Weights of a small transformer language model.
Size: 11 layers, width 640, 5 heads of 128, MLP 2560 SwiGLU, vocabulary 8192, 82.6M parameters.
Training: 619M tokens, 4721 steps.
MLP neurons of a small language model. Each row is named by its layer, matrix (gate and up: input weights; down: output weights) and neuron, and shows model dimensions 357-420. Each number is 128 + 32 x the weight over its row's rms, rounded and kept within 0 to 255. A neuron's up and down rows have the sign that makes its largest values positive.
A block is one neuron, or neurons of one layer that tend to fire together. After each block is what it responds to, as a language model described it from the Wikipedia text at the highest values.

L4.gate315 [ 83 122 207 105 126  90 153   0 120 121  76 167 157  90 128 157 121  78 184 120 112 147  90 126 159 129 129  98 120 137 122 120  51  64 155  93 137 149 140 108  82 124 101 152 198 117 109 163 148 158  82 121  85 156  95 143 136 156 138 119 131  97 130 175]
L4.up315 [ 70 106 191  84  93  93 117  24 156 109 178 136  96 122 156 115  81 130  52  99 137 155  94 146  82 116 103  77 149 117 152 150 143 123  85  97  91 152 166 129 121 147  91 141 130 162 138  79 144 144 107  92 101 151 102 141  62 126 143 122 121 175 156 123]
L4.down315 [156 122 127 129 135 159 105 128 171 139 101 118  96 141 157 139  88  65 129 183 128 115 119 139 104 150 107 165 148 110 179 149 167 156  57 205 120 119 118 202 109  97  98 165 164 205  93 103 127 106 121  76  96  92 107 138 131  96 189 119 124 122 114 131]
L4.gate1700 [ 90 115 120 153 122  81 148 114  80  89  98 134 157  88  59  72 121 121  63 172 180  97 129 115 140 125  70  68 118 124  72 113 111  96 106  74 130 162 142 108 183  98 140 133 181 109 205 138 112  93 110 135 129 173 100 148 105 178 133 182  51 161 111 157]
L4.up1700 [123 136 195 107  99 113 145 106 163 146  56 146 127 123 135 114  98 106 134 151 150 123 139 134 135 123 109 125 162 146 124 121 167  78 137 161 110 164 164  96  75 128 136 166 110 135 165 110 172 177 138 158 149  80 115 137  89 114 130 169 121 140 165 103]
L4.down1700 [ 79 110 144  88 116 195 123 104  88  99 134 200 157 130 135 115 116 113 189 120 116 104 126 116 115 173 164 154 122 174 113 146 137 165 171 135  88 152 141 148  65 138 130 147 108 132 161 102 145 181 109 168  90  89 110 164  63 110 154 126 210 128 115 135]
L4.gate1798 [118 123 155 167 122 135 130 141 214 138 104 120  98 126 172 115 115 150 129  84  87 144 119 108 174 139 153 117 125 162 198  73  93 135 127  97 205 185 110 146 141 159 112 163 133 124 142 157 147  96 105 117 143 105 156 103  80 173 129 152  83  76  59 110]
L4.up1798 [ 71 135 170 132 132 139 164  98 168  89 118 192 138 118 144 143 212 108 121 121 121 171 126 139  84 117 102 121 160 143 216 150 133 158 108 140 161 113 184 159  82 160 114  84 156 118 132 133  62  62 118 119 181 131 150 134 164 206 152  97 115 100 102 176]
L4.down1798 [130  86  94 129 127 131 172 155 148 101 112 207 118 127  69 129 144 148 133 119  59  96 105 128 148 159 157 114 123 116 118 120 135  82 105 153 187 191 166  91 132  78 168 135 133 130 132  78 165 188 167 126 124 151 159  99 116 149 100 154 174  97  87 107]
L4.gate1975 [ 72 190 109 122 137  60 164  97 126 148 137 108 133  92 120 142  87  93 180 205 196 105 141 100 208 146 163 109 139 153 144 130 154  87 106 127 112 121  65 148 129 132 143 117 151 145  78 124 165 137 116 105 113 102 120 150 143 144 135 140  94 113 152 142]
L4.up1975 [152 146 141 154 147 156  79  49 110  50 168 184 161 114  87 157  78  80 141 125 164 132  98 116 105 108 158 122 133 104 182 159 168 146 118 100 127 149 156 140 117 123 124 248  70  67 102 112 136  35 124 141  90 112 132 163 159 154 134 136 139 184 142 140]
L4.down1975 [124 117 112 108 163 138  96 145 161  96 172 170 110 199 153 152 142 110 129 109 106 177 107 117 130 234 181  83 208  63 131  72 159 153 151 158  74 154 147 156 173 191 113 147 134 214 122 148  81 158 168  90 116 176 124 159  79 182 168 131 160 114 105 122]
Responds to: Romance name endings

L2.gate2423 [156  68  92 129 104  97 114  88 132 153 163 150 105 155 171 121 166 180 123 135 168 129 143 130 129 151 138  99  75 141  87 142 169 139 110  78 144 136  98  74 140  83 133 132  80 101 157 120 131 169 105 123 165 192  69 108 192 143  91 144  73 137 122 137]
L2.up2423 [128 183 106 151 133 116 145 122  99 126 104 123  90  62 119 130  53 128 184 120  92 165 120 144 114 156 165  88 132  54 113 140  96 109 123 155 105 123 102 112 144 164 128 115  50 154 113 155 105 156  40 131 176 146  84 141 150 102 121 111  97  88 161 108]
L2.down2423 [ 99 180 113 152 155  92 208 112 100 114 113  90 104  52 112 130  79 118 179 119 136 145 121  92 146 163 114  88 148  36 104 174  95  95 100 163 149 116 126  81 135 199 140 133  87 169 131 152 144 140  58 135 147 133  77 151 185 108 124 109  95  72 181  86]
Responds to: Verb-complement "to" after verbs

L4.gate1176 [167 158 180 150 127 137  61 173 114 148 130 109 150 173 128 128 129 112 159 112 123 144 170  91 138 165 107 158 133 156 151 142 140 125 103  91 131 143  94 160 147 164 113 128 174 127 113 154 103 149  93 110 118 173 130 135  79 123 111 123  80 107 118 156]
L4.up1176 [156 107 118 151 164 117 125  76 178 111 127  98 147 148 124 112 112 100 148 139 159  74 134 107 132 172 180 130  88 119 124 115 182 175 123 130  66  93 153 143 149 140 103 123 113 197 178 150  96 109  93 136  62  97 170 132 138 131 109  67  98 159 167 132]
L4.down1176 [155 178  48 152  84 125 130 116 162 165 149 176  94 116 115 136  83 152 148 120 122 128 167 111 125 150 161 120 153 150  56 120 140 121 135  87 121 121 136 184 127 100 120 162 161 177 143 174 135 132 107 147 165  87 152 117 161 114  98 141 131 131 166 127]
L4.gate1513 [125 141 108 132 101 139  82  62 110 151  91 154 176 121 171 180  88 168  77 209 124 114 113 182 138 154 147 147 130 162 122 122  88 130 158  94 160 120 120  96  92 146  87 131 134 158 132 138 123 152  86  72 141 132 181 166 125 153 124 115 110 187  86 132]
L4.up1513 [ 76 138 126 155 151 111 104 171 148 134 158 128  71 129 121 162 101 164 129  84 108  80 123 124 147  87 154  93 110 165 122  82  99  61 120 159 172 224  90 118 133  66 149 116 127 200 124 130 101 162 104 108 108 133 167 109 115 129 180 141 131 133 100 150]
L4.down1513 [142 142 126  99  85 146 148  39 113 149  72 143 163 149 150 157  89 134 101 154  98 137 140 136  83 129  81 169 137 121 111 151 101 162 136  92  73  94 169  94  69 165 124 159  72  92  90 110 147 108  95 132 121 128 131 176 143 167 129 155 170 153 224  94]
L4.gate1571 [127 104 197 168 124 136 116 115 156  92 177 130 180  88  92 179 155 180  92 188 119 168 108 125 115 123 171  81 142 165  89 113 121 110 106 128 108 137 174 148  92 174 103 173 183 198 129  81 120  82 102 117 133 127 151 119 126 133 165 144 112 164 126 112]
L4.up1571 [129 144 158 124 145  90 166  56 142 167 149 178 149 183 180 167 143 135  83 155 169 104 146 129 150 108 109  81 130 120 135 142  74 139  52 139 107  91 142 144 160 121  72 143 184  59 157  75 168 120 112 142 121 139  99  98 161 123 157 109 151 150  99 147]
L4.down1571 [108 106 100 131 196 132 108  45 104 138 152 158 180 152 157 142 119 124  94  92 142 188 159 100 153 103 149 145 124  94 117 131 150  90  80  84 145 115 129 147 120 118 125 158 132 134  51 133 114 161 149 135 133  65 116  78  96 103 131 142 150 129 134 169]
L4.gate2195 [ 97 146 131  65  87 122 149  79 111 102  82  92 154 120 147 150 132  41 126 152 134 117 178 188 109 173 112 121  69 144 119 124 176 111 100 108 166 131 115  39 113 144 112 110 159 121  93 113 138  87 124 135 131 134 130 204  94 113 104 121 149  69  84  89]
L4.up2195 [158 139 126  72  96 187 121  98 131  77 106  93 137 129 117 155 164 100 163 164 142 101 102 157 128 148 159  83  82 117 139  87  83 112 101  99 147 147 164 142  94  63 181  91 143 110 231 153 169  91 114  43 134 106 125 106 158 101 138 117 148 112 132 110]
L4.down2195 [215 148 114 143 111 114 155 134 153 107 206 176 123 161 149 105 216 150 166 128 165  54 118 124 138  59 190 149 112 119 172 160  83 118 187 172  85 146 117 169 117  68 145 180 150 116 138 153 179 101 115 128 117 132  87  96 137 154 196 170 150 140 168  84]
Responds to: Mid-word pieces in lists

L7.gate415 [ 87 113 155 190  99 162 128  94 141 185 188 115 106 123 144 124 142  98 161 119 151  63 134 105 103 126 131  80  58 155 125 203 123 128 181  88 162  78 130 151 157 147  83 139 104 109 117 142 108 125  84 106 176 168 152 125 137  40 135  88 126 119 170  93]
L7.up415 [ 95 133 144 156 100  80 145  86 147 152 172 136 111 130 110 150 155 137  98 158 129  92 120  59 139  87 131 119 130 120 155 126 160  93  44 125 114 196 128  90 107 212 123 168 113 156 107 106 172  97 118  88 124  67 155 125 167 127 152 132 105 129 105  39]
L7.down415 [124 183 129 110 134 148 146 115 118 164 204  70 149 170  93 101 121 105 123 161 148 111 105  58 198 143 142 150 133  83 157 106 184 147  94 112  16 101 126  91 136 156 143 180 117 149 110 114 142  64 123 104 133 152 113 120 119 126 161  97 105 125 141  78]
L7.gate515 [ 83  85 127 177  70 114 123 119 124 126  82 106 141 111 120 181 183 137 151 148  72  80 177  96 167 144 145 122 113 140 108 153 126 118 171 123 103 169  89 139 128 138 117 109  99 140 117 113  73 149 112 111  93 166 124  93  86  82  73 125 149 178 137 105]
L7.up515 [127 101  94 121  84 172 142 155 144  94  91  87  88 102 129 156 151 100 154 167 146 136 171 106 185 145 109 111 109  97 145 148 137 115 152 137 124 126 137 143  93 168 121 166 150 143  64 101 155 139 134 104  70 146 198 114 122  73  85 179 163 134  69 213]
L7.down515 [167 111 120 147 138 141  68 114 142 156 128 166 106 142 166 159 112 156 222 145 114 142  92  52 151 147 118 146 107 151 146 136 135 158  98  94 137 155 164 118 122 103 141 140 137 135 207  99 133  80  99 147 110 138 127 139  76 125 148 145 115 110  97 113]
L7.gate596 [105 144  90  61 114 139 141 147  93 129 114 109 116 147 176 164 109 134 117 120 145 176 169  93 111 111 134 186 120 120 139 167 142 170  63 141  67 185  87  59  74 127 155 155 174 155 114 115  61 191 132 108 117 123 157 160 159 202 148 113 100  72 137 106]
L7.up596 [ 79 112 115 144 138 153 143 127 126  49 146 153 160  56 170 130 123 117  65 114 145  80 165 150 121 118 139 138  94 169 130 147 158 119 123 115  79  86 139 142 122 100 144 136 114 131 145 148  78 129 107 117  89 137  89 114 131 150 113 150 114 165 151 132]
L7.down596 [ 85  98 121 172 121 150  72 179  60  68 163 148 151 135 126  96 137 110 119  90 190  45 121  74 190 129  96  80 127 164 123 142  99 165 126 134 134 103 112 187 141 131 125  80 122  84 114 154 132  96 182 128 100 107 143  32 141  99 124 153 119 112 177 140]
L7.gate1174 [121 153 133 174 173 166  98 114 142 154 139  80 115 130 179 171 108 159 123 136 115  95  86 172 139 183  83 129  79  86 128 134 171 134 142  33 154 134  85 122 120 121 121 115 107 157 115 103  62 136 112 155 179 108 115  68 132 190 141 142  90 124 158 189]
L7.up1174 [135 142 111 176 111 156  81 163 100 208  51 134 141 141 174 177  80 143 125  84 145  99 139  78 146 129 122 172 125 105 185 149 103 132 111 115 132 113  77 145 125 161  79 140  79 128  39 141  95 129 110 110 112  98  86 146  58 115 124  88 130 122 102 159]
L7.down1174 [115 150 163 124  94 155  29 126 102 123 115 189 107 124 139 151 172 103  99 142 109 116 127  60 133 195 124 181 140  96 166 100 165 156  63 144 112 113 125  68  64  78 123 111  83  70 127  91 129 171 160 144 104 118 156 120  95 100 116  81 129 137 160  97]
Responds to: Mid-name subword pieces

L2.gate2069 [118 113 104 144 109 141 148 106 144  57 147 162 171 106 178 118 123  92 173 117 145 127  69  96  62 124 146 122 142 101 118  96 158 150 124  38 107 122  66 175 166 118 106 150 158 126 101 111 169 179 106 111  84 125 148 137  98  98 133 142 103 152  58 106]
L2.up2069 [ 91 107 122 165 112 128 145  84 107 123 177 124 170 128 141 105 120 127 110 128 177  82 133 148  81 137 102 183 120  96  85 156 120 130 117  93 138 113 141 179  85  87  87 136 173 134 143 127 103 132 137 129 114 118 139 148 133 141 105 172 113 138 110 143]
L2.down2069 [119 112 131 153 140 126  89 137 166 213 140 182 150 126  57 125 159 161  66 131 124 108 146 194 127 102 137  83  75 144 194 181  86  99 172 212 170 106 110  94  82 116 119 144 140 127 138 106 110 112 161  99 139 168  93 104 177 127 142 111 126 141 128 170]
Responds to: Word-completing subword pieces

L7.gate950 [139 138  69 108 131 199  95 107 111  94 170 137 123  77 195 149  54 123 149 147 123 105 135 109 143 128 157 139  99 128 103 128  51 121 159 111  78 163 131 120  79 115 100 126 117 113 113 112 151 116  82 151  81 186 173 140 153 111 164 124 100 126 124 163]
L7.up950 [159  93  41 162  54 131 138 182 187 153 187 130 146 141  89 125 129  40  76 124 129  78 131 104 107  94  98 107 207 189 122 109 133 107  91 100 143 112 187  78  86 116 158 133 150 102  98 117 139  91 181  68 156 108 166 163  79 134 134 121 109 148 128  81]
L7.down950 [155  93 119  85  87 151 112  73 131  71  89 152  96 157  82 111 178 191 117 123 120 111 131 156 134  90 118  75  83 121 137  86 128 129  96  67  99 136 161 138 107 152 170  77 147 182 151 141 106 198 100 112 147 165 148 123  87 193  99 134 123 125 176 152]
L7.gate1008 [124 109 157 154 148 128 110 155 130  46 196  90 175 121 128 188 151 132  90 156 113  88  70 129 163  98 111 160 137 142 140 134 112 107 142 127  60 154 116 118 120 133 141 101 125 124  86  82 142 125  77 131 183 115  95 189 142 165 122 158 134 184  55  66]
L7.up1008 [189  86 125 121 125 155 121 163 113 167  91 135 109 107 107  81 127  96 147 133  98  92 165 131 101 115 162 162 165 156 151 147  93 158 101 125  63 123 175 147 147  81  85  89  69  83 134 124 140 121 117  86 185 164  82 137 143 118 147 138 115 150 137 101]
L7.down1008 [136  66 129 144 100 157 169 167 128 103 182 162 164 144 112 148 112 108 142 136 109  86 154 129  62 128 110 168 132 113  49 140 146 109 103 119 112 153 107 136  83 152 119 124 122 118 133  81 109  53 179 153 175 118 134 100 167 149 102 193 126 117 177 161]
L7.gate1204 [129 183 111 122 145  81 152  47 163  84 158 171 175 190 125 116 142 137 110 117 129  74 141 130 113 113 192 135 170 127 154 146 140 180 211 131 133 208 141 103  87 119  72 100 137 119 138 119 147 101 119 153 119 136 118 123 157 133  93  70 168 102 166 121]
L7.up1204 [170 235 132 145 178  71 113 166 168 106 155  74 136 164  67 171 144 138  94 115  91  89 161 167 107 102 110 126 197 172  93 132 146 121 118 123 131 130 144 109 105  66  42  97 118 107 127 108 149 112 103 133 184  97 122  94 129 161 180 126 111 168 151  89]
L7.down1204 [ 77 125 135 128 106 141 196 137 149  99 125 147 159 161 140  97 163  95 125 188 139  76 133 128 116 160 101 104  88 120 153  83 136 166 169 121 128 146 178 135 131 158 150  93 212 129 157 171 130 118 203 142 141 113 140 143 111  62 104 147  93 159 144 167]
L7.gate1908 [111 119 161 166 135  65 134 177 137 136 126 137  63 167 180 114 136 136  67 143  63 152 118 104 148  93 159 150 161 122 135 147 140 126 123 111 103 107 135 142 139 103 103 144  43 113 166 116  88 150 109 109 175 117 157 107 127 157  87 142 136  90 134 146]
L7.up1908 [108 100 196 120 142 165 130 125 123  89 118  94 116 103 122 100 136 119  99 103  99 145 107 100  99 138 155 110 166 153  98 106  86 153 157  76  88 100 150  63  76  89 122 107 124 138 140 105 154 106 173 120 111 117 150 150 130 119 194 114  98 173 144 147]
L7.down1908 [155  96 127 152 103 120  92 201 167 150 152 217 158 143 116 147 137 147 193 129 185 182 148 138 144 172  73 149 137 145 154 122 179 114 113  97  87  77 142  88  58 131 152 109 103 161 100 151 102 116 146 104  96  57 178  73 129 143  82 127 162 131 103 136]
Responds to: Surname-ending word pieces

L7.gate291 [126 101 135 172 119 145  93  93 156  76 149 139  78 160 182 166 175 121 171 155 125 174  91 155 134 116  72  85 135 182  62  97 146 146 149 137  87 122 122 112 128 112 120  93 107 116 122  81 120 100 169 126 183 106 130 109  82  89 130  76 118 126 128 117]
L7.up291 [119 165 178 146 140 149 119 131 133 115 174 138 200 140  86  99 111 153 134 137 116 117 146 128 165 146 150 110 123 172 164 120 140 160  89 129  68 122 163 145 172 158 118 117  99  84 114 106  98 153 104 106 149  58 132  80  94 149 187 102 132 122  30  69]
L7.down291 [133 174 113 145 158 120 102 185 143  96 141 129  71 124 166 129 167 157 195 106  83 130  83 112 167  98 125 126 134 109 101  93 142 123 155 145  98  70  82 117 149 111 137 150 151 141 138 153  73 118 164 155 125 143  80 155 120 133 117 163 130  23  91 118]
L7.gate943 [120 171 104 165 168  77 135 137 167 161 109 119  58 121 125 109 148 163 168 119 104 158 122  76 188 156 151 109 138 120 110 118 121  74 214 135  85 123 117 139 163 143 156 132 131 123 117  39 125 164 131 164 142 130 164 172  76 131 116 161  92 107 179 145]
L7.up943 [ 93 113 140 112  94  69 151  80  94 126 132 122 124 159 143 155 118  76 101 131 153 149 133 153 117 130 171 132 127  76  53 149 123 142 120 105 105 171 133 119 152 142 149 132 130 144 166 156 159 148  80  66 173 120 112 116 187  87 175 137 114 118 127 154]
L7.down943 [164 186  85 170 102 135 124 166 133 139 127 117  87 116 169 187 141 130 166 152 174 196 124 109 168 115 117  95 106  89 123 165 151 118 148 146  74 121 101 152 110  71 140 144 156 178 179 103 129  77 125 186 146 160 135 127  98 113  92 128  99 193 182 145]
L7.gate989 [ 71 106  68 121 138  68 126 138 135 199 104 123 142 142 153 186  69 122 147 157 111 113 124 115 102 125 130 102 139 128 157 132  76  85 133 109  80 153 109 165 143 169 118  96 135 168 155 149  50  97 149 102 123 116 130 172 137 132  96 127  71 101 143 131]
L7.up989 [121 107 101 104  90 107 143 104 130 116 118 161 119 202 194 167  67  88 121 130 132 103 149  87 137 134 165 145 122 147 167  74  81 146 132 184  64 142 137 154 124 174 121  24 119 151 134 114  71 128 123 109 151 130 134 170 152 124 117 141  72  81 167 101]
L7.down989 [133 165 136 150 100  85 152 135 107 168 126 141 145 127  77 105  84 110 138 173 151 154 179 169 145 145 124 156  91  75 152 181  71 152 114 193 144 159 115 116  82 168 149 119 149 147 117 123 119  86  70 139 123 142 129 116 128 201 111 117 123 126 139 142]
L7.gate1088 [113  90  84  43 178  98 103 141 149 117 180  85 188  82  93 111  89 175 128 140 148 133 124 127 115 133 138 192 184 177 144 120 104 139  84 181  96 160 147 116 161 120 134  90 161 106 106 161 127 148 167 175 163 142 122 177 118 197  98 127 123 169 158 154]
L7.up1088 [149  75 122 141 153 127 178 208 156 149 165  87 109 154 126 178 164 139 134 148 185 103 129 162  95 183 130 100 186  79 115 135 107 121 160 140  99  72 135 141 168 123 124  71  86 165 175 168 145 160 128 114 194 153 108  89 180 151 156 103 122 142  66 140]
L7.down1088 [167 176 106 106 137 128 134  96 209 169 119 142 119 177 100  94 125 139 127 132 127 142 139 169 198  99  97 136 104 135 131 104 130  80 143 130 173 185 105 151  71 115 152 169 112 147 112 114  95 116  72 146 124 130 140 165 116 152 110 127 131 181 170 144]
Responds to: Words leading into actions

L4.gate429 [154  98 137  97 109 110 146 114 154 122  95 109 140  73 150 129 118 121  99 172 132 153  65 153 130 145  76 173  73 107 159 220 107  78  92 129 106 166 130 154 115 143 175 121 107 131 102 145 118 151 119 116 129 149 128 114  91  96 100 146 137 129 102 100]
L4.up429 [137 131 172 152  80 107  98 122 167  75 149 132 141  67 139 131 140 131 116 168  71 156 118 108 186 159 115 165 114  90 112 130  88 109 132 191  64 131 166 117 142 144 111 130  82 176 100 151 100  79 175  64 146 144  86 174 144 111 139 167 141 112 173  77]
L4.down429 [201 141 158 109 124 124 120 126 127 145 133  97  99 120 105 154  99 156 113 127 119 127 123  99 102 166 181  57 147 164  91 129 129 116 121 114 127  96 176 127 154  75 104 134 157 134 133 111 129 143 115  96 131  92  90 160 125 162  66 149 123 196 170 143]
L4.gate1111 [130 145 164 158 127 130 139 121 132 132  87 155 130 161 120 135 129  96 141  71 108 134 143  91  89 161 176 106 111 132 142  80 150 139 222 141  87 187 187 109 133 134 130 101  97 121 107 105 171 114 150 123 123 112  87 130 157 152 160 130  58 183 142 111]
L4.up1111 [151 123  78  96 134  96  85 145 114 112 119 187  78 147 183  88 118 113 123 231 119  91 105 115 183  87 164  76  70  96 134 151 150 193  96 164 143 148 135 145 142 102 135 131  97 137 130 145 135 144 139 137 138 130 103  88 125 142 121 148 102 120  83  89]
L4.down1111 [110 139 130 217 126 125 173  96 106 164 152 116  87 182 166 104  76 117 153 119  69 105 138 157 112 159 145 117 159  92 146 128  53  92 149 125  78 146 119 156 125 174 135 138  91 145  92  86 187 116 114 163 141 161  93 174  88 156 155 134 118 176 154 125]
L4.gate1259 [ 78 111 108  78 131 115 148 100 154 160  85 139  89 121 134 147 154 112 163 104  77 130 139 166 185 164 166  84 123 101 121 132 102 150  79 143  83 160  80 113 152 103 148 154 108 114 176 115 145 141 147 151  89 142  76  78 144 165 130 108  78 129 120 143]
L4.up1259 [151 101 139 195 135 115  78 148 105 120 136  54 111 143 195  91 145  92 139 177 134  81 150 110 147 158 147 132 158 133 126 130  74 148 148 128 142 167  99 126  75 123 133 160 112 141  60 128  94 132 158 118 146  98 164 142 165 161 156  99 184 154 104 164]
L4.down1259 [121 153 159 130 133 140  86 146 100  87 129 136  99 195 174 120 142 113 140 192 143 116 122  94 112 154 172 118 138 165 129 161 168 137 194  85 181 134 148 134 135 135  82 145 118 111  85  76  86 133 185 133 106  93 128 126 138  94 143  91 124  95 107 121]
L4.gate2067 [109 109  65 158 107 137 140 141 137 156 103 131 152 117 147 161 170  99  95 144 105 136  80 126 139 138 150 154 108 101 109 146 120  94 150  95 111 145 156 132 157 149 119  56 159  99 122 163 159 140 161 161 177 158  87 130 100  77 135 114 117 114 126 128]
L4.up2067 [117 146 115 103 149  97 179 112 136 153 102 130 120 162  84 126 130 138  82 111 121 139 163 148 151 202 120 143 128 101 140 125 172 193 126 162  85 136 120 161 186 130 124 112 168 115 122 177 146 149 138 112 128 160 116 148 142 153 142 182  75 143 108 157]
L4.down2067 [137  83  78 152  97  88 187 116  79 142 106 130 122 109 140 151 154 189 107 133 127 139  50 164 115 181 122 176 195 126 109 172 132 101 148 114 140 176 118 116 180 134  71 107 135 100 141 173 114 149 111 169 202 168 123 144  88  76 184 129 183 131 156  77]
Responds to: Infinitive "to" after verbs